Weights of a small GPT-style language model, trained from scratch on English Wikipedia: biases, a variant of Muon for these matrices.
MLP neurons of a small language model. Each row is named by its layer, matrix (up: input weights) and neuron, and shows model dimensions 176-431. Each number is 500 + 25 x the weight over its row's rms, rounded and kept within 0 to 999. Numbers have three digits each.
After each neuron's rows, "fires after" lists the tokens most often just before its 100 highest values on Wikipedia text that the model never trained on; "fires on" lists the tokens most often at its 100 highest values on Wikipedia text that the model never trained on.

L10.up1030:504490514505505552518510477462512521493471467504506516500481532498509528495513454472489513515529521542535524479517460504493454471485487486531453486477500452523494549489498491461518500492527538500480520485458516500503508537567484520517473505544549525495523501488504472469540495437503490484472505432492504494480507478438512484475511516469511530486519480504493457467470504469513458502537442527507549506517505493531509530534497495514534530504510487502503503465507521446481544489484498494490493476456501485506510507481505467490561520453509486490521460496496487456476458508508465530517518526490471495552479505484492554493505469497530483499484506517485476487543524524494519527546512467483485524515522462492449475492449499516467502509497488493508525499515522495516486518487500
fires after: "| ", "Length ", "-", "ud"
fires on: "— ", " ", "| ", "r", "re", "|"

L8.up395:475500508506538549474461539495531533535462507518562498545545488533503475526545511491484546481501498512499483522526529475513550521508505482495514478461534515471543533466535501500501544477462513490507512472452514509520473486547474483514521521527471473507498474503507533513484482485466500547533494506494516531490508494407530482477514494495521502494480498476507524454503461466487519486516476516491498479469460479525513532484481495514560493507514503485451508538498464523478496510507522507458526493526494527511455538512543485479487451521496506500488482473500477518500472524488472508492488510500512487506507502518471474514467496510510500458523466489513507509472465542519523510504504477466511532491533496492468538503504478443481531512489510511519515485504475468504486513557498
fires after: ", ", "6", "6 ", "9"
fires on: ", ", "and ", "but ", "though "

L5.up1011:515505512474466462492505461510544530463485488535472527474515522486497477531522545464507448489458530441544498479514529481501486487501538485533506498503492463496500523504487514533511529511512506490510483519489471515512483479452474478514462517490524490468499489528505494509461488500543531481558486528544488487464493530487525510530479526532491489512479508532506518520495505447493485504532540500497524481543486436486521483488516484464490461499496489510507470476501523498532440491516489500516474497484504471490488475497478543523545511426544484473474515534534500503497544512521523500514498504504533492517519526499494480502523574492479496471524548492476507541528494509485538481456484482510497502473505496507508423482523466542492508522483518493484513454484492529477524545540497
fires after: ". ", "\n", "-", "\n\n", "the "
fires on: "His ", "In ", "He ", "\n\n", "time ", "year "

L3.up1311:538518523495508517469518476507487448497485530495507510566534445515501531462526505499483488520530498523474517513484473516503477486480477546532461504491510544484497477439548507465475514539534514471505513462553479485511503480542520506514499495473480515479489454465551510486500503500509488488505518526489523541444508533501508477507490596462517496481447442455545468476485490503530484476480513547505492445490506495495499464487486508506517505485528531480497505554516520502519443521538524560522479479521506480488468485513516481510462476475530494460521514536521489494478526512504489477495469510531476490489511476489484471477528494471464507443527529531497522521491489516477514487508489536489512490525536485516557550487533453492494498479508556529478519502570535503489462532518498
fires after: "==", "===", "ves", "ale"
fires on: "\n", "\n\n", "\n  ", "ra ", "ce "

L3.up749:525506508501480500478534492494497549496453518424465534514511517520476529497514480508528479527470498529511466528493503533458506456495498530522542449491530479511481494532492485509471494516539482487503466455473473464503511496478512488513519498503528495473473473552523530519528527507505541529524505513499486492487486497499463515484460471489502499517462476548494490465498489465524474507473496505479504473481495499501545521482489506500501457504540494461480479536540515511503488514538493470456487536503476516504560530489460493521516504486501486486509498470510522488505529472493511549524509484470466519547516562501490491492526527518493534541525497473489496508484480496482514487483501464482492462443511484509494506479475547503439526514459527503494537496435512526509498535505513
fires after: "\n", "\n\n", ". ", ") ", "the ", "M"
fires on: "- ", "is ", "He ", "Career ", "family ", "ex"

L10.up926:515488490507564474513506479472489478504492459507508500516495496502490521523484493503507510535541528545487528467498492557462432474489546501479497458506532485498489526465466520509477511513479501483430504504468502508469487519547497525548538477489492515491501476517509518540478495478478537507504500483550451560497520483491515484510503518515490505545566461463505511527541466499489478473467505502461516503485526488533522520528474528463509468500500487489498527489507522481495485445496494504493479522505503474476463496519522497452482485492511522492500540529462515510490497510487512498465535493500474509566503525533524458492478497518484512463474474485496507482553469491516539493508519499561504545509549450496501508491475523547542506472506482516504497543527472514494512517509467
fires after: "| ", "4 ", ") ", "— ", "5 "
fires on: "| ", " ", ".", "1 "

L8.up254:484511477505453497474524469559495496499490483495523518530525528486488459532553544490498466461495515524495469521540447480459495518502520497526511491523485491484573508530493526462557497492491488498502461468541502466527485471495520538492497505500515471486527467546502502451468502411482457478500515506497521512523493489508471509457461537545530509499498490528551516524500530492457503518491501503531470538468504500484477502512506504490476503496470503519480543532498427533474526494532498454498510522487490517524476509524539516496500463486465490517501521544469482500477497489476481504501515485463497506449488493473463496556498477475478504553493495531496489472504480512504490487511490506506478510496497461527501490462483487542486509514519528532499471477492520494517494521511508
fires after: ", ", ".", ":", ",", "to "
fires on: "\n\n", "and "

L8.up564:496490486483447512521499539519483511464516509474509482480500485505492510534504521525464510510549507469485503538461526503487506533474530491520492507493455530542500516556495479497509498510473503482465517442534460522521491511479468485504513517500491514463560511475481491506463532466436478516501475452475501476517483501528466481468481509490484514495493528449478467480496497492481479438463529503477535514509506513533499477485437485493491515512487520529491492527469470530478535501485517515456520537498490498491443504502430462518535491492497517505509566544532512524539487524486508531484493524501516489506542500466510453496497469528481537506500510463507481512410484512479470495495524512523493520495488497515511519476493494490536534480489508496512493501514510488474496504453510
fires after: "\n", "\n\n", "==", "simil", "has ", "based "
fires on: "- ", "==", "also ", "to ", "ar", "\n"

L10.up1437:487496489510534494518497491486521499476448506493485542501500496510519480485534496488528484475537491535497488516480483509498480478503511492513499477517502522486503498478492492470474507459483480484494504516494522511529519514495563502485475508496496543517478494516454491488578446490457478508465512493511479528488498542466489507485479440514495531505487496523481514476539508568463516559532514508506470474500480457468494477528463486475504491461466478480489489552497520538492505484522496477461497483503541487526503537538517476499521533531493525521483537504540499488511518477474485499503479500504462535506513528492480507531533546539463479485540528446523522487456493488503508521476489539491491503515531491459500507502512556528512494484488496527510504502535492506556480527509521
fires after: "|"
fires on: "\n", "in", "\n\n"

L5.up103:506501499487526496485459488490533490500479510502482480471455528439539443526532529521511538483494531516471501516489473501500532530500497545493524503557476516523482507530495523468450475502469489498519494509552517464464497475514510516479481498513477491491523476501531505528493525513480461498525506475491498511512454498525536477482497521522500468474495518490476561521510571498528516539476475504548515504447518496496505479512523471472511503490500521498501490524529433502547490487518494511484477471513540503478539518493547489499463507483509548530517510505511475516437490498493513475524526492510492487457526517476506478511528513519483513516494477522490481506490464510489580484538473434543484488493522493496489470468507498506466479450534501481487496515469489489452507513478478
fires after: ".", ".\"", "\"."
fires on: "\n\n", "By "

L8.up415:478515561481538505507535509507549498549474473522430494447508491468493468491525498519518496470533428521509462520484497544485467508525480490468491522497513513501499509460514487502515464482497523457519502569494472497501519511481521511493543506506532516473522553500503494472497516523512499519483532511495478494495505453512516476484488493454499510532520514519506554490476511508547530456486524484527506471562506517517493525497493513512503505539494477500535472515523501507513487494481483510440507514506481476526540519491455474451498515478521467494519483527489534498540500494466460497518529459520555454482524521480479537454504471496498508478478496502499500532464501495500514492525493482501497490503466490519470506509456486497521463464527478497533518505495488470492455492534552
fires after: ", ", "Sm", "P", "anc", "B"
fires on: "which ", "all ", "r", "most "

L10.up1506:474489461483477540578481559497522496514504487534501511492527473490502471476542513545500503451536487553519530491508476517409479497493499540522522471516490490521497527490487517498509478502497503478496530465500503490528496436510500534546512461500494477497513454463519457492481504451453495526540469515513531507494483512500496496483525428510473519516525446496512502472515490478514483476538523540492557489465503510488512511518566540523504522529484465484499530501508529491447512485478540502445533542500519472499474514496538502496532450487529518517491481557497464539482498494486526506501529502502483514507477467489510495470490501465499475514489514445498509521523534465511491496491525517490465506494493492511500558491515504493500527497471493506484496492533493457487493466494502
fires after: "| ", " ", "— ", "Score ", "Length "
fires on: " ", "|", "— ", "| ", "New "

L5.up809:507513495512530538510513485471499522497506517489492551452553496561536510530482489519456496476542508536502505507519518485518469448501454515486453507515549516511488477469502501467492508487524536479465501483520477482506492500518504509487502542546462490457491445540502502526488528486477503466506521504505489480495501509507492486468465538487526461513460529465499474512479519510515423500466500481488478478509468510499497495493516509490509509461511469484508511526515515508505493493506482463455508501561487510452463498505505532494538533482532468488519525508510523501511500503506496547454510588498482493462511483509501507514489486428497515503520463480502504512513468505476486545451510527534472508502562462517478516511505513526493480491466479522505474483492509465466507481521489
fires after: ".", "==", "===", "|", "\n\n"
fires on: "\n\n", "\n", "= "

L8.up1321:518495499520524446489460488487475462485520490505488511485547454505479489516519503483489500517526521506453492548491492491476459515502521511509513502540522511494516558483505502535501475499545509524483474502502546449470513487506526513463473518481507541452470513509560504508503518539493476459496521471497510494488501497530479517485514539472533521500465529512487490526477497541530450515499518509476506466502495518510508455480488520508493466473499545499526492525500494482535546481477514532512513462529534503533480526527478482495515445504533528499516491500522499517500483514482458508504546497473510527535511519528523507451443484524482484527533489499505513527495480483489542446521492472469485503496562433509506522476492461468521480501510509524534485492509501517509483477549519
fires after: "==", "==="
fires on: "\n"

L8.up201:513523483506507513480474525498465505470481525463496553441501526540494501485479530485513477457489534498489554533494491462493484479489485507510539428473503513490520482518483511495459512492519507487510460503533509502495478495541493539484494541458486518500490467516521491489497482496482483525500505486518519526500517512476497463473541513495536502513488546477444482544467501482439479513501468467544502502460496542498507477535519510500484504511486511506465497516550488491470500542497509513471475511515534476491507493568515520494492494469483531468459497509439509504518512536477487495518506528507465495530480488492493497516493477517532491572525492486506491515519486491509502492499526551492513494493524455515459509498513510470509500519499537537477460518490486513507479527488428
fires after: ", ", "\n\n", ".", "the "
fires on: "m", "==", "but ", "pr", "\n\n"

L10.up1397:479467479511496505513432478486485450493465426490525470448493494482521476475478503467528509496537533495553490503536520509510468501533498515535503510473502440510450548560470508501489501482487501510512471503492517542496504485535535524518497522534472512506528524486478512500456513504529509519527504503486560508496526482453495525489516542492498508488516539464509465511533532468512481507520470485497475523511514481509530519485516469545512529494499506491517531516502516490530455445509509457475525492504511490458513515486525499521506514496517467509516473498497473535482525496527511526508548483468490511546464510469482482490482501503484502493516446441528490502475470502507464485479533514507486563495520508508440548525525487488510525533454520498484475479513470502449529514532525
fires after: "| ", " ", "— ", "0 ", "ium "
fires on: "| ", "— "

L3.up966:468513505478540507477479500512513484460492522477513495473468509499530427478527548504459548503480500570504479493525491492507459511486493474506478482514481482511487534549511502493494486547473486490479477475499472497525503497502489526490532490547524503503501485458519510497474476470483498496459478511519531516501485524506515547484486456494511459504512514527521461501525492463509480511475501491477505497487518528528506498538497485463509444482450511514474504501449510492497490497491468488464519493467529511512439493507467496501508543463494484538450492552493476546507519480444491473460488504536525459534513499525501497528504515509517563513507486496487480528511498498529523442520504508530484502504511495497495492515524537473449520478487547469490482523516413490526521504490505
fires after: ".", "\".", ".\""
fires on: "\n\n", "\n", "led "

L10.up1481:489542502496492472489487492475483486514516494456467495532524480497484562534499482545504509512517540481479514517477501488489499516495481528538487486490499492458500492502466489507468497496523509520521513498504509474472505493465552488481520512548524562506494489536509496526539496495497519557490458473513505536516522483509518493540486516526512496567451478491480512499535480512487476482493498468488503531478515524463507464477479494481490535467512521499516487573530453526467470505493517527511529504475505474498433501490508453545492489532515500492485500501518534517478492502508525479528507519517482460523475503500531474494459538521482460522481548501482501449507470473498501480497518508499486504472489441508465494527462509517501490452486515532496480511545510503512520457518491
fires after: "| ", "\n\n", ", ", "\n", "In ", "|"
fires on: "201", "==", "202", "198", "200", "\n"

L8.up596:517483506499525517485514504458490468447491516538477549530501543477577508511500547511530463487506477517480525511539507511502463498500483480451501449474484491515481487476509456463501478470513541503466521482496504468477475498498515468473545489516483474464500504506525475509528486523479542492493518470522499498559508535465525503509487483487499542485493440495511535497512447504466525477509494488517491468509470495511499501524510489506493519521478479490504505538547478505517487515492461468507497552520484473523464463529504474495516506481481481467481529530519495483519503487469452499512509584488488556544494456479465517495546499442467494505491497469486531501514469511503466520485479489520465482483483507511467479507488474518515455484502475510517511485531529500529498496509492
fires after: "\n\n", "\n"
fires on: "===", "==", "== ", "=== ", "| "